config.toml
n_layer = 12
d_model = 192
n_head = 6
n_kv_head = 6
head_dim = 32
d_mlp = 384
vocab_size = 512
activation = "swiglu"
norm = "rmsnorm"
norm_place = "pre"
norm_eps = 1e-05
positions = "rope"
rope_base = 10000.0
rope_fraction = 1.0
qk_norm = false
attn_scale = 0.177
bias = "none"
tie_embeddings = false
parallel_block = false
init = "normal"
init_std_qkv = 0.0452
init_std_o = 0.0
init_std_up = 0.0452
init_std_down = 0.0
optimizer = "laprop"
lr = 0.00131
lr_mult_o = 1.27
lr_mult_up = 0.654
beta1 = 0.9
beta2 = 0.98
lr_head = 0.00473
grad_clip = 2.0
warmup_steps = 424
schedule = "wsd"
decay_fraction = 1.0
decay_shape = "sqrt"
final_lr_fraction = 0.0
batch_tokens = [8192, 16384, 24576]
seq_len = 512
doc_mask = true
train_tokens = 155600000
steps = 10530
dataset = "wikipedia_en"
MLP neurons of a small language model. Each row is named by its layer, matrix (down: output weights) and neuron, and shows model dimensions 0-191. Each number is 128 + 32 x the weight over its row's rms, rounded and kept within 0 to 255. Numbers have three digits each. A neuron's up and down rows have the sign that makes its largest values positive.
A block is one neuron, or neurons of one layer that tend to fire together. Before each block is what it responds to, as a language model described it from the Wikipedia text at the highest values.

Description: Mid-word syllable pieces. Short mid-word pieces that split a word, mostly "le" after a consonant or "e" (E-le-ctronics, Is-le, Batt-le), also "ge", "o", "de" (a-ge, S-o-vereign).
L3.down380:130157091150166175157070095146184129153156157072141170090157117108178157170079092153063119126098092141141110131071106077167153145080157113068145149072127068114158194165146116110100105173135091126105071162122145106141147139122086097137133141109162156087053132199168112106101140136101150109148133110116200139131114161142080104133109136115120153052159157162143091098160149148145175144128166042099151064167179126133103097112128104110161151102121140154139144163114149099184192183122131143114095082115169113149109146159111101152128112158122171163094094086159143143170093176115101130

Description: Year-completing digits. Final digit pieces that complete a split four-digit year, such as 7 in 2007 and 3 in 2023, often in tables; weaker on mid-word fragments like al, v.
L7.down14:146169143116117089071122174143098103109124117126165097148131112079097070147074124133153150158100129138079131192171165148105148112139110147088107113152135137111067144128160175142138127080148114111170095157200153154151155147107121177130033148142142188127171083126096082173126067148153108044146107121150115097135143084111178110167151158093134166152179139145144104102066165104148113085096078104173122159144094166126077145146137111201108136173141169123138140150133130193114175180135123117074080145164152145168129135153176094121170107127061109116111138174083093161102119113170135185
L7.down46:161193171126109138132096093136095149105123117141154130143101097116119125107142149099145168143149122134146063095035122079090144141133166109104160137145093163171095120122157125179105162135098156058122127139039184151058049138139135142091197087111139128102134056060132081126158146109105168047125179142065104103099151119087162129128168113143086121170180128140140105179141109141146151082105116174078098146149151110109133114118133130117148171072185108112099091141100095100136152111126104146122135107133111113113158165113137081119125128129140106156182158181094113235130133105169142098
L7.down63:199129138164097091138155129138105120057078088144143134159117119160102130160147103183086139114188141075105149146109096078170134099149106136128109159132178139134149105049113103119079164152161103156069092136146171212164131110122165102124123111130080095143089148128083164130156118122117124104098151116156152083126128128047128100071140110192118096165179110152153117165166118142116146118197116047168127127136137131109109127149119116172108157126187157144195077140164127115146159070115154106092130160154075128125061145115149166135088115125133081145159077182078191120082182140105112151
L7.down83:064189119134131189154085134129093135177124117159165091156114083203107075130144149124203149099162096099090143110156130110175157127128130148128154144147138132060098141117148105147171081169126116091118141122175156102077171097137135157135168095092175131127154167125158116146107097070116087137096177170150070139148102164147147184163134122097110168096100096138094119169123089065127124197135155155082113104137130197164138135122144140065140158052111132142126171083116152145139151126138086054105147177153165113115165123123138093110148159100116192107100097184126180122214110143130095139
L7.down90:144152145139107133170187121182165176180188136207175116114150099146106110063158092153152148131108201085117116151173092125144125091084118155090150073118150092112133112184161137180116149125132110105075083137108135079131096101149143142063080121182120142162149174128109121098118080126209167125098173078179119164125136137117152136125124172143103094133139174135132132128106112148140123100164118100126144144121110083154093069124098132179163109144111062153145120069065133093097142105100161122107150103087148136201153095154167149082128118098059078131099157161115140095116106155195182109
L7.down139:105122132148104098168136110122124100139142157070110182099105160102130089167079110186178131150157096090151096085125150136129201128146111124134158125115148116182142119155102175135054178111128155139169120097139118155107090139137102110144128102142098187127137114110126154100155195129115185213134127150075157093186125113110036116120101106174151169166155133148122134144122168142205157082158132149100115115131169045089187169137126095150131129140159118198081111150153137200140098107154189165107087169096112121153109133039133175139113107095147150088158139167112162126106127129096129174
L7.down144:159099128161139067173144197098128116125116152096123189149124117089136201153093120121110083149160159174110107071139098104135125115085074117134037130110100129106176077064092130150131218135152085132181106140106078138115125221103152160166096183191087078107169134132128145134136117077126153165112137132135123123095151117155108173122152134091096120079094069079141208136141171127149160197111076162112148096144124163074134124105118055150140127127098133072135149119108099112120116160140101137128112050152141158095127089111062107099117128099143108114149106135147126093127136115123114118
L7.down220:140130135134083131149142091088158124143183074113111090157196115205091115158155183114100092104141183166101140188111141176131087110099089156092144139141102092179150144121157096185171083146146101138212152150089097166103134124140095136148178169139123098141126167111115152144155143105090139192133108114140157181126049106128106097095134150135134120118122132112115128079192128132060190118128118170157175157149123117100130091135080145122086166145052109075147127137111140080112080152099098152140152130141157153092051088124197091164114192078128139160085132146146161129128121094099132175

Description: Mid-word subword fragments. Short word pieces inside longer English words, after the first fragment, as in se|le|ct, fre|e, Aw|ard, de|b|ut, Feb|r|uary.
L7.down24:132105126105125120123139162166126073138138146077117141157138112139163059171102137150137146147129079135154047094105140107138082165170136140168149155114172070058114116064096162164090153158115114129116119082133130104157105117111151144050173119137085150145076126110153170089166150113137131126122075178150077088109086072044181086104172139121080103121157116137106102090123149194149161074148172139099145153159163099098134160104109153169114089155193141100137128117137152141099146114148175162077117164167113124179093212143150199121122114153188097142103105143136124120117110113190157163
L7.down97:150131157160131138126125152130113133127163152102126108126155175184241142180078151145144129090150158120085168136129145126090176154120129094164151093096085122143142102139147185102127152146163146067136066110104087090125167092145173168103123120102099110140139149114123102112081133152163149113057169130082143180174158125116091149094134131080101115096132174103155151130181187116088070063105098054116131149162115109181131131097165044168139120108098123166103088070096174184093109158135115147127124112121143128096127148079218068129162108129177144123157152115102122178141123143144176155
L7.down112:102148133116113132118105094067084133118163108101126158155117187122166134121125137128146197103124103080110123080123079115077204165106160125108104152130168152111119111122127140098143157176124146139148132127060069112102143126103105096145113140104118142064059128139101070124088165114072179113122091141124103187189159144112147108174204108125101118102094154062095160153160153041131152113142101121077121128155128121166150088105141094091114115093128182090093183115071113150125060156149099124174137037119153125108119135144162055166160146129086098153127097094141130121162111213140136136
L7.down190:083089139129151159108087145188134123186173141160093196090138162159155102092119140120126165129149110106073150007102120190127123133149146128139128136080070222170184152125108066094112140119144114076104097117061113108119127128144109105125115130162098162131083122144149136098112138119160110150106136147126142172112155124077133102100135112138213109133153194150132090132163151173141125112091090119086169146176135171087086108078086107124118165093171161127130147134084142195098164143093176156133119160147141152100130101130134115115090038140208142133133119109114154083186120127120122139
L7.down209:133173178176081120121138108144150110109112177151108152173167098114082130100112099196071115128109107136095090159101106136090106152129140094102089138203086151096138125085151118140139079175155144134089173169150097135064205159111082085107189109124126100148194172103140131171143145151110109185116147101165200098100117174149079126111124125129083107144103168103136123121110146159119119088155104126177136146055157139159098111146050131133142138115108107135157173119093133069113166131245097122136140068149095130124124110127158166165139096144186098138098101184121136106097149167102156108
L7.down211:148165078142067062095150138178115147125137093107144118161144180157135137146100099157115085122198066121079180128136172186140132088138164080120131146052059123071099108136089153088180122141099097119138107128151121134098121166097120122138171157133137101176089094161106127145161151139199155173203180113082242107109102135112123109159081119145096122202148092132132120124107159120125151131125178145167135103116170097136140110150126140090104137166176185085154092080174124129097131099125152145111151132138125103119144158164179132150186187166133088172077136116123125148106156126110152108
L7.down379:119140153185155080079190165135151146103115099188157099164164114129184176150094210058087132171072106128176100157154087165175163154143110163121129149126112119057188139149129134091124098065144137086072176152167116104098138127085104179123081155187104116137141158130154148141083076114147122138108120165120166198099124147139103099140130126161121127126137190159123126114197141098115117194109156090144097097166182165116093147138142123169104126142116110159126140099159117075090108106169119120156158080079114202131138160218142128134165129159149190135126135098110124117116108132128129149
L7.down381:119136091159103086095113103159121070194119104128179154191208141107178096144133136081180146129154104119123145146151219111104108100103126093125167055134141107087182066100083066120166111152131071110093098069118155166147130146135154118131124055100093135095101114124104139124164139138090085206193110064102184103127099076100098128115149131103140119174132068123113123117122148157144158141165174157106135135145170110151123104156074112162038145116099137129079097126181148126090080165139123121100117136184128102115151158100104141179112104106131134156128109123182128108128145108173106132

Description: Completing split function words. Final word pieces that finish common prepositions and conjunctions split into fragments, such as af-ter, unt-il, I-n, A-s, whe-n, plus standalone "it".
L7.down1:156126133155115072129109150132126073144140140178084095097201089083150109142132180173113116081100108115181101096058089117139157115125070157115136129143139109101182113134130132129174068182159121195058118123143116172158089165110095109120115200096073109146172142132096101115099119122101070098115122133209085142098125145105171095144095161246097107128122149086160085150168131127165139109159139108133117158099132161142100134105131108170204102143124116154173099099133203131120162161116145132092119111104132133176112135192139117086153116126127130167110102138108172073131153074177109139
L7.down15:128101155113157126086131162132117085160092091124106134193124124140154101110157055071108107119112147147121110131154211124126088104091097086137121173075060116123112192125109124094112133109159155124087112148163075088128073113154205123102131112079158135125115158130070140094123113116086165204145103114215146127074102198144113192093084079129102141070117172125193144146149079118130156122149141130133117136136150133125140120185085119144108123069150149165122069152061090091111189124141145111155098137148130189107139066147064142173142095121174128134127112159150111122129098139136177146
L7.down84:131157185156080159137101121132125116101201144111148140113152097120093105099122102120092110095169169088059159130106136118127097076123136120115123146120192095100103102110125167196125138167099132145154214072194141092114102104162082073124151143125140179165132108078133089078153133131132105092111154077138089138195173126098139158179191143171119159076146111088095123133120180170104107093105157165113170096081112160159156067183087161073125131106144097110144120206125118132171154174151108134113116172158176156140137132114147128171087164140136103105103135045115095112130151125088175118
L7.down130:075165109142142189119159097146160158166046090131130153131074117165105132160080166119098131138142124153143104095059164143142176127133127153129083165171175060116165061144132111089121151201153127187136163092135091084164119086125077161135145113185117191119158131091164128090085117093149114101160120168129073124124163128141146108140129097151119055095103190148073074162157153175102165081129172126144192124120129124099127120126066134106123102056133136087113101109102095088143128079151116118139140133146124135143149080128108144155178199193108087143105166159137161113100137150164154134
L7.down219:155102115116146204095182199125087125107143104137090151130225130116111096157094105114115092115099115143132147139080185127098103096117097126162161183124075085078162149183200175153206078098128108151184134108171151084052112158109130155129162140086138058167090101143134139144104122095126089095087109175157104099117088151187121160118132099102142129100038145151121172069095115122121102156082137104134108162148122146159122124145148065126171166120110116110117160138125135104134143127138113104144089151143114131121142081117110124104095171115095117150157137113106158221157098145108193130
L7.down292:101156186095149121129100119168091129100074095113092111154135102154120142123191110105118098152121178165128056141161164169132147148137189144134133153106100130094059085139161063160138114073131121109076117071093098141162083167223107156134163134131114159135090165142113093137097133125155144104100106158096104102104080119087118198103133126130073168116163110102123132123154143210155145178137101168124150137075131100173172120164130068120084154089102091156089159156114142119089163155139130110138155148104150126093146093164124142140098083207176139130135131154130125167201130077052082118
L7.down297:144113118148135063162118106100138143125179188076134150109119092128141151139107113118078121127119188095107111102089098103115156077135170167132104087104127157120099107060195147143142155143103187132164143172126112118174162123114097085142078104190183116161101094099161147129115133148097134131073117129147159167077133135183184083122146140163158131133085118067122156163114089115116097138090163099105124141104193227171116091134048146188094134135161128127132139080119127076163154087150121121121126074154139156141126146085128130117113135151224118100141075126135071132146124079173080067
L7.down310:148140074103131110064098102129126114104136039089168162090151158157178099150129119221090088093073119120143140061103135116144079089129091152153148113146083073120099124129139159121145180147077117174100142108140131078113106111148126117145142093108095086155106117142098115126112168085131114077107103116136064115119050148083151156152133110129181144086106093149139162094146139149132146132156159165182107129122142142174151107100125053167130171144145176134129123094164127146175162153155171188109162145110158201131178149167134100168185125124056109135057104079139083127136175109148165116

Description: Mid-word fragment continuation. Short inner pieces of common words split into fragments, especially le in selection/collection and g in legendary/legislation, u in structure.
L9.down53:135152069135122131155151117083063101084118161095182183119146148125133122073153107123178165100109144078131114118101104107138104149124171136118072133168124136060119117111153081138062129162105197105136148140176181160136110129177097131177131194108107154105142162120138134095100056148077082082153170131145094181156143139101121152081122101168117085142103109126086178136076162126102149134099132104095093117138096088199056151136123090066170118142183089068167175139171131165129136115123068137151068109142104113087105103145206110134141174128098121155140113127123135082092128149130147183
L9.down129:121126154059094133137109173146069115145163191119115111198081111063120117118134116072127089104045127097112119168084144119117089126117140094163114127127148143097110127148107094173123102129062136140117114139153058156119139135128108129059101191076164177101155098090190090118121176118117108050145128124202130104095157091150088163151089160148171166077128096094112140139138141164123137136134122156158088111158155076090144215105143107154136156142125146149081202153107116119121083167159067128126121097079138089155131147068106137073154150097150157140130126134130146198100126136083103105
L9.down145:154088102146169153158149102140144140138173110191149136127103146087105082127129119100121148175187107051088153210131155186111130137089171114148128133134171169087155088139117076170110113194136168135105150120088141110166086113118117150093135099156063066138113153132154114110120097140076155064112104119131125128145193136121101142175165117141155058128111140101102110087132250170132124155146145152154151101079152131111095153188121059098112150110157145106056152149067153095180141140155132086142110130177091107144143151102105144129102154155110148137143135155224120151097139127139149143
L9.down147:180134113139109065106143155091123123111140113165127159131126130128154173135167150122158143177109089124147091121095150168155147156102081062133101099141172092158187139137156078140161154156135108139154118136131150108155165147117124166155162074162119163125117144130098128147109169068222148137144116146117130135101049127169168100156088093162119085116158102049090142115200138163114164069078141155121150128173138140151134127125116087205131148104187162197095218069150114167088131177137161152066072160137123115163122140142107103122140087067180165120109104155107103143143097128183133126
L9.down150:112164128112195115070146156147162109144128195109083177135120193093120128112143059168115121090084162183147145105189080156128144145142109102109071119068104164074145133124112141110068149092099113139147102130112133140155149165099160097123155133101143130101114148152124090144138137129112119184110156120163142156127064133113097185102105023128134136201147123126145119140139165098156165175188108102149085139116191176171160145152170102110072113165076161141118161116183138134143054174092192190131149152083115154099148134143154103120128145146061109177144103128140142173132125151163091120
L9.down235:122090130124159168097192128169133186114123053154198068086104168122139109128170130233110176077074101162096149118099135106150068123152083146140116148072159193107180096178138118118100147124097161135160154099130162100134146157124118149134190160079114125094146121139135139133098107115114131074100167135128131170094114118055096083112176097137132057147099087165151134151146140109101103126156110093112147158168107083139158069207111145075122132117149133117129127119105142095140088137091098163148129183142143080092148132095137187066132201174121128130130109123139161144161161143139134082
L9.down269:111148159109129145106063075109179164089121080169104155150094103137137137040054098117102137132200102079133119091157190111083125127116164132062115131135124119155145111093108137153111129136146124155107129128173116145088146118162095115049141130197144141138131084160083119121115184160102194136112145123179192142101138185161175172098131135154164145014181108143063158144145102124144149149149114145083193106135149168119108102098095093115103171113088131101137123153120144112116157064126096102049138094127127138153146103179146125111102125164171101103147108180161137135138112127133135077
L9.down291:087127140089172120152182173189145145072085138044147088128152171160064180166095105153115117163126117157128122146123143167151091133142149118105179115102185132189184134108145072180081112122126109087096139120139098171108171175178161166148227149120072139142120188196108129188132145195152115092096125137109092105129128123091135143090182142137145132163173109155134082142173120146091116124187162130171120098120094085083089090175147144151140104091109108110174122106101119172160105101131069153147168140111129129155121175124147083111133114114115130123089172109109107192164122138103115130

Description: Misspelled/split word fragments. Word pieces in odd splits, above all "s" in the misspelling "it's"→"its" (its anchors), also "wh" after commas, "an", "th|is".
L7.down59:170113183124120120108176153131121091091122132100164070136200135101168145132159156085128145197080087169098091175207103094092155131119079153101179134109113167173058158135195160114137134081122137160108123077164162109151094139080094194156094113167173155121157125075104144120082140149102123111139131162114138121122077093139167108147159120119099087070129141150167136116154129127119151155138144113141175141155134063138107138103135139099141106127109103158130114087090163112132186077149157157152077097107165128139168075140178224116150199134178143158109131110082129153139146145160068084
L7.down89:079153143154102154137189149098154133115127058058160127155154072151108164193152167151142123100083064120113188137164158128131103111116181098148154155130066108138088097147183122165106113130086152107132097087185109152154117118105126066161110157132121119154116134144152113146036149134121137097152126138124082110150069104090075120139153148100146132050121152177121098129179136121210157166121077143145130085154148134149125134158106142076127137120124155146125145149108173110106162175148167223101113108093134168118106112146157102119155162182118106084060155187055149093120140157152112158
L7.down98:177118149159087154053122185189162133099120145163115145089075182089125111113114090163140139175118137091163157101111093137141059157154220130134180091116104120139120087181134111122142192110085131130172124111129127110170122151144168137102132182089106092103133081094110155172161118118113106144096092117126142062106115121132164069115123099141089084098175117087080125064111154157156140118152193150104081141108152090120109090154147103132090095128164147130138067174100096110106114097104094173172140107111161147156167180152129150172168096196126126147092161157178059091144150135079111145
L7.down137:060150131133139174106052143143157131117105110149076067140119129131131113098107109146149099091162078093115130088149131130113147183065204110121129173165160155187143095151144155064099094092074128181151100055065162140120102126142131088148092135116092119173160151117154134144140180166083124129105133127123079093195135156190105172085117095122127164166144145147157061124164112138101122146116130071113108141204165165124156135144186157154089145140112114113142086096149098166133148098143109112079097097130123098153165106111127146044112142108128129102166098085233162106128115150122144133
L7.down154:123148140166112167077126166093186130165149094138116151136122169109138101141144119155098176151096084122176107152136142131118101151140153154151098092165152115143113154088159099130128087172120149153126124163118165146079163123101133165146155092095094147131104108160119125126140109112111088147146100068076129153136104106079096110121164156198114161037132086152120150179086064141171167176114157121082116151076146136112152140060221160183168117167104133097154108083146094128136104140141160172194100135151128119165139244105092188160167166124093167113072109134163100150151101086153102092
L7.down262:112115131144074118151058069131134130146144186124134158159125123121149117126137171184143166140147127113098132148117157137109144095134115162122113165160136152171185085169074163117036123085132144101126168150096142191099133169102151168137130182164102150137137179067112119146178104148088249207122108111111157108054131158128170092099105039147147108204120126166129157101111142162114138103167124137139161103088147122144107130162140191134137128145094093143097146162139146109118124092155096141171185133168117152108118145091127133129177157078093139130150130198140121186098192134125151140
L7.down348:105135070093199134129149178126153133093094106154145145075103141165115120186186137124132120122138138140170134128148155192173109155149098189075145174091160192190149181163167188171151129121094122105135110148118098100168157162180132128148140084145168211144123159185116111192119124102093103133159135153137081179097098129078126148153147105141098085147084107124085096082151157120117164135063100158115156164104088101164147112125124169149191155188106104141118110139141103115124125105102120172145116165104128148082098154115147168093153110169095110082123135169123169181087039146125105167
L7.down351:109122161129134140154155184114056137150136115053162209144131124118104092148109184118122120165104123086172161133136121135161134138132101095102137127191152114144140128148194104128139108102118164156162136170128054115108140164090144141157177085094172255072105117144128155150138106119053107160153091133134131125135116150098112117168175131157110148083100131112064084097149132142180181206139105142140105102159141108138174117077058166099115179126060159177114123113092130147113140137058132141127144158145130157186141170120161162141130143146090153110075145159159118125106110168092088127

Description: Sentence-opening date prepositions. Second piece of a sentence-initial word split into pieces, mainly the n of On or In before a date (On 24 July, In December), plus a date's first digits after on, born or In.
L9.down20:121174120123134141104158126088186135105093141151068116097089163207116158110133100140144147124116104171121166154140082130156161078137127088146137137123040082088083128134079086081155123102121131150165076154170158106108105155106123076136107153150081118112201166118151184121151115146122084140158117148178190072149066219154083096079094100148123121128095146129199140125117063102134118188121142095139058130146147099107142116133155126137117159157138165145157153116180177139074160171131115105181125092144110167092139092129146103142103149144103129067142149178142102135148128100045113125
L9.down43:085084177103143105100115160153206166187154189131238054107137162138102136117084114187098122159109116079175144086148095113166147122148143148120097194127155106136113074140143089140135105182084146161072089117069152113127138108097094133097107087155204110126169099118150121153099122174167098074118123094092166151137126126109134051135104143074152101134136127095110125116130139128187115143131106090130126146143139119100139179125137134104135124171186094155127131146113122151144140179146135081129158109089115085115186150116101111128127133111122116145066130197144073120151171156202069163
L9.down91:170123155092168138159124173221125173082142127170145134138099132159159128120111124126129114158142119172112193141152174124109160107102149137085173110124095092155095135149124132102103169091093167151112123152135154154127149180157166120034136078178126119112140148149109167142103137101154150122063164173130149101165098115123180089129122102069068117167150168121117118115077096095119102144125110148130136074168131118121132191099100165150161112147102129108127154144149096166214095084128173165084134114114169098125176121137131101094201120087099101120081103133019044162112094114165099136
L9.down146:176160125148153149150119095140134111099202129176078118089093155060145135133111131137086116164137108045142126106131053188166135077152129096111190076092150127109188167100125125140108128115171128108137093171134111128099098192165102087155185179150124151147144123187158161122137156138152094065120182159137075138102164124074126142092142086121093168081127107150148126110079131161144139113177128222155129114133116111125124127132160094124173205106169101079113080121132160132110182121138118164158115146142141085115093112176119121113125107145171124180134168050129128126124068088163089122
L9.down238:109150105142133157158123101146183111175181150117064169165085174068160144123070139148097119128181117138155120039097068142169072122173084122102123197144112120125121159198118099155171084080168109165132119105146122119117092118179130131103101140127178092162148123151055119140112141193093065087121097170104103121081135081144101139128102130111127089141100131069137148123163123097107135138104147127144050124152140100119132108157076143132106121084085119128135122123173106149077179195094133112121112140189110146145148170123089158157109153112115140163157134107180118218187118085169117125
L9.down247:161107184137184118150181168114141141089174146167205077128122142110165132048187092122084091164191126159116117120057129143178061125231091154094171119149107119148108132107141130157100180142087095116182142150134168148102150150151121105126106128137195101143145167124132093134120055112147101115096160074143078136157096149051168137114151104103132177136140069104140138095112125078116131113145114137089108131125126163039122084172085134114117110160150153116144107158120153087130148170120110115134139147099142105176170163144086087121123180122117107077066146122160149102154158112103137119
L9.down331:119145094094178146129121063123135117075084129073096104122104128131061125100146157142134157174163164093152094108110167116190122172122087046132137130126125069144091123124147132163158126098117152147141165136114151105104103144133235082166171119152150157122109125118099130180156068101151111040138153129119094131176163157127181106152096154145170114045092117125127080111142141084120114147100118101118178140136116124206124114174127122174066169180155100093129111121072137121075087122116127106098114135142103153102157142150118084167112200154140147136144080176114154153146080205128091137
L9.down353:124118188119152140092079090126140159084147113097095098111121095119135155199103143150107094214154156122132140076143141181133142123191135133114204145092098074125096119116124082088042136106171107142054132121144143111148166097135128130086124122162182152128195140144112098173100152151174115233100145126145156075133058128145103107153125097177148101163122128117172175095079141143089121149094073116151140124105167140127173174155126196108113084118167116135081128137131106135126142152121147169082145116165121146131161094156078073096170134121136159130166158135079128126130077174083137082

Description: Incomplete word-start fragments. Word-opening fragments that must be continued, mainly " wh" (which, who, why, white) and " an" (any, annual), plus mid-word pieces like Yu-g-oslavia.
L3.down267:132124134108136083090182152117192174152100117120149170102047140131066125075184125108101172142106190118133106062108102183083117163138101089166182078133204159092120132128079058146129159129120091138150171174113106189109066134140143178168127130100098091163152120146134148131131133160082060120167131140079147161095174129127153159119160184083097111022143133143124109111143153148079128153095149147141105141155137124121090159131110156177146113141075140170177067134087101123115098092161123137141125119152109158149114176084100132122086117111131138153118075172176103126180120130125108142

Description: Year-ending digits. Final digit of a year or the comma right after it, mostly after "In" opening a sentence, e.g. "In 1898", "In 1919,", "In July 2014"; weakly, mid-word pieces like "a-p-preciating".
L9.down4:097126132111171106112140108045135115147147090098255154117117148088146151148126105082103101080098107134155084166146122094134126184142062092129157140135108146083168136113124086104165159116117155136122167049119120139133143130124106096106148128146183112138099133153146102111092088189104168026162121061094123139153120085192140130114147096115129129166161144118163171137165170126178110080140119154148112105160145103138139139113179115095147139137133137169115140102089135119129138083145083140150097130066177115112091161101121116137090160131134101168055080107200137112155141161093151195
L9.down40:078118116129141142166111144140111180073164119121130177086074093090141115153141135176118119153175156144115094098134118162123137155127097184101130102137077118120144214106145108097072172191105122117069087150084063090153149121182090100155169140101179135130164120120162121146177145097122176155157141164100106118132166098181157156115097110104050075056169092096101119161105086110096104177146118151102116130198122063127150128136122147181127093120129152149148109155162135159119145116170099088102196140120113138137126076051119170130150038129154110103141147087175114154103139123096144152
L9.down54:172082146084134122146127097130093178164120137155062156106047134175151088090188128133119124093095061099136150095165140136140074142149109075128134150090121080104120122103183088125116067142104103137130126056118091110103120168150137121136133108089118083163106146170125138092086139107109096093082125164147071135147107185109134181063196090094180188189129112156096124115157125132164118132106141097144133135212152082169119126217134134143111142108142186161064150103112121154103161095155082108069111135161128132117156145163099093168154069163149110115121101136129119119085101147116155171
L9.down152:160102151119147171105125097187213106141130134073162110106194140152127101145105126128109174098192136122144127090148107129114120111094189171079112156113188133089161167109109087098138038157117099160053089118088153091140139156056126109131127121103109169157120169160111134138122092152124049127109091047120130193133060103116108083117140142122086114162200132089109144057116136099114189098168138144153125181073141119128087124165153171099135121160148133153112161127086140115130131149074083176149134113162185092108135135132154174120165114140115164139113148138146102098147098179099096121
L9.down227:142151106107170105095161112116114129169122124172206093095153160166130169116187180142137106134093119087110185136184067090152120101091114156102115138126093172173110165143143146090159084129173123159128095122135189118097135119117114133158154123101066134165095141145140100104094118135099163109170157167123156150113145174147091155101059176185122108150149141120162151114063166153145180132133145106124088159114152081167101161134178085169101144128123148126082134096157131064113143091147145202119118115051123083140133192177125154118040117128128163113054091112178189105101144129135085164
L9.down260:150151124094158149152180144076141093117174169142107117110167110125116122144119160121150150085101126128158131159152091129098178126086145119093134128120106139149060075131086087101136155093124140080127116061131170112124084181124127140146128184116165174137122121131113126099122139080122134100158129170104110106167169163107162127075126189098127134145092128096076147176108161130060140108131174105143191155163111012133096102150142083119118057152111111132168090087141135171143111086137146084161121049094147091133125063137162214159089149195058143129149060144123098157138133136108165103
L9.down351:150115147106133122149107159068175161132186160115157133110069128101114147105117148131112145155103104160127051140068121135111103154161137091119087103114079147158127159056179135136135141107184173088130109184087061079120151123135114135129159168155199172194108102171170134139129129107100080105143117142082120144097139102133171122100170110103148095033130149117095139100111151128179174137174081150125177148135108130155099058143148089121156126127175147106071120110067131109093098150104178115097155186130186088150039107124167096124091128138143112086104149155142125115089108062141116160
L9.down364:047166165141152116091129157117142116071142163134098155122074154077114126151090093150103163176116118133110088149124113172153166185126084145104038189131148109129152129147112105115104128169138142093142094108101085108124117099183100076113157122135112122108146110120159132137114085176118061171129116156135146150179123128154128127181167126135144167096087211095088101054090124114150172063144133152112140180122112176116164141099161164116153067128179091138130151146139157089136129192133147074128110133077129171093161125100096134155131089182124069087097162199149136128123132144086171052

Description: Digit zero in numbers. Single digit tokens, mostly 0, falling inside a multi-digit number after earlier digits, as in the 0 of 1950s, 501st or 30, plus years like 2001.
L3.down230:115136174085140155090116123206150155070144143123144176160126137140125142151112119157140068121132146120131149140141173147136066150076118133129143145149106000135147218116150123108173137123089110135193117136131112080118087061123141136133134108124086127085095121140133124126131138107119110095132110114126122100118153127139137148146147129147129112118120211124080095143130121095141106117132144147114158171154091005131129169161084150133068125149115127079122172101093136137140135101125161122158064115093093142145131132160177079127139153144097159132106067098074179118096103146146154150

Description: Continuation of split words. Second piece of a word split oddly, mainly "n" after a lone "I" opening a paragraph ("In 1991"), plus "ear" in Year and "ary" in January.
L3.down128:126138115119124105119149128148162202075091176164091147153076104169183118171161116180147095103131126098112161126130129112138137128196132132154135126149149059095096082091157161115112122101130209090122174109166135183107079158118062153104207144135145131159138045095145139104113144210118139164108155083175104151104096150141128106160132122139122108098111066148181126148166119169140153172144098106168074131093120105201089127187153157152143168114112150177126130105171091102117172155097151102134160152070072134137082133156112107110144190131136125114129151116119117118065099111126199169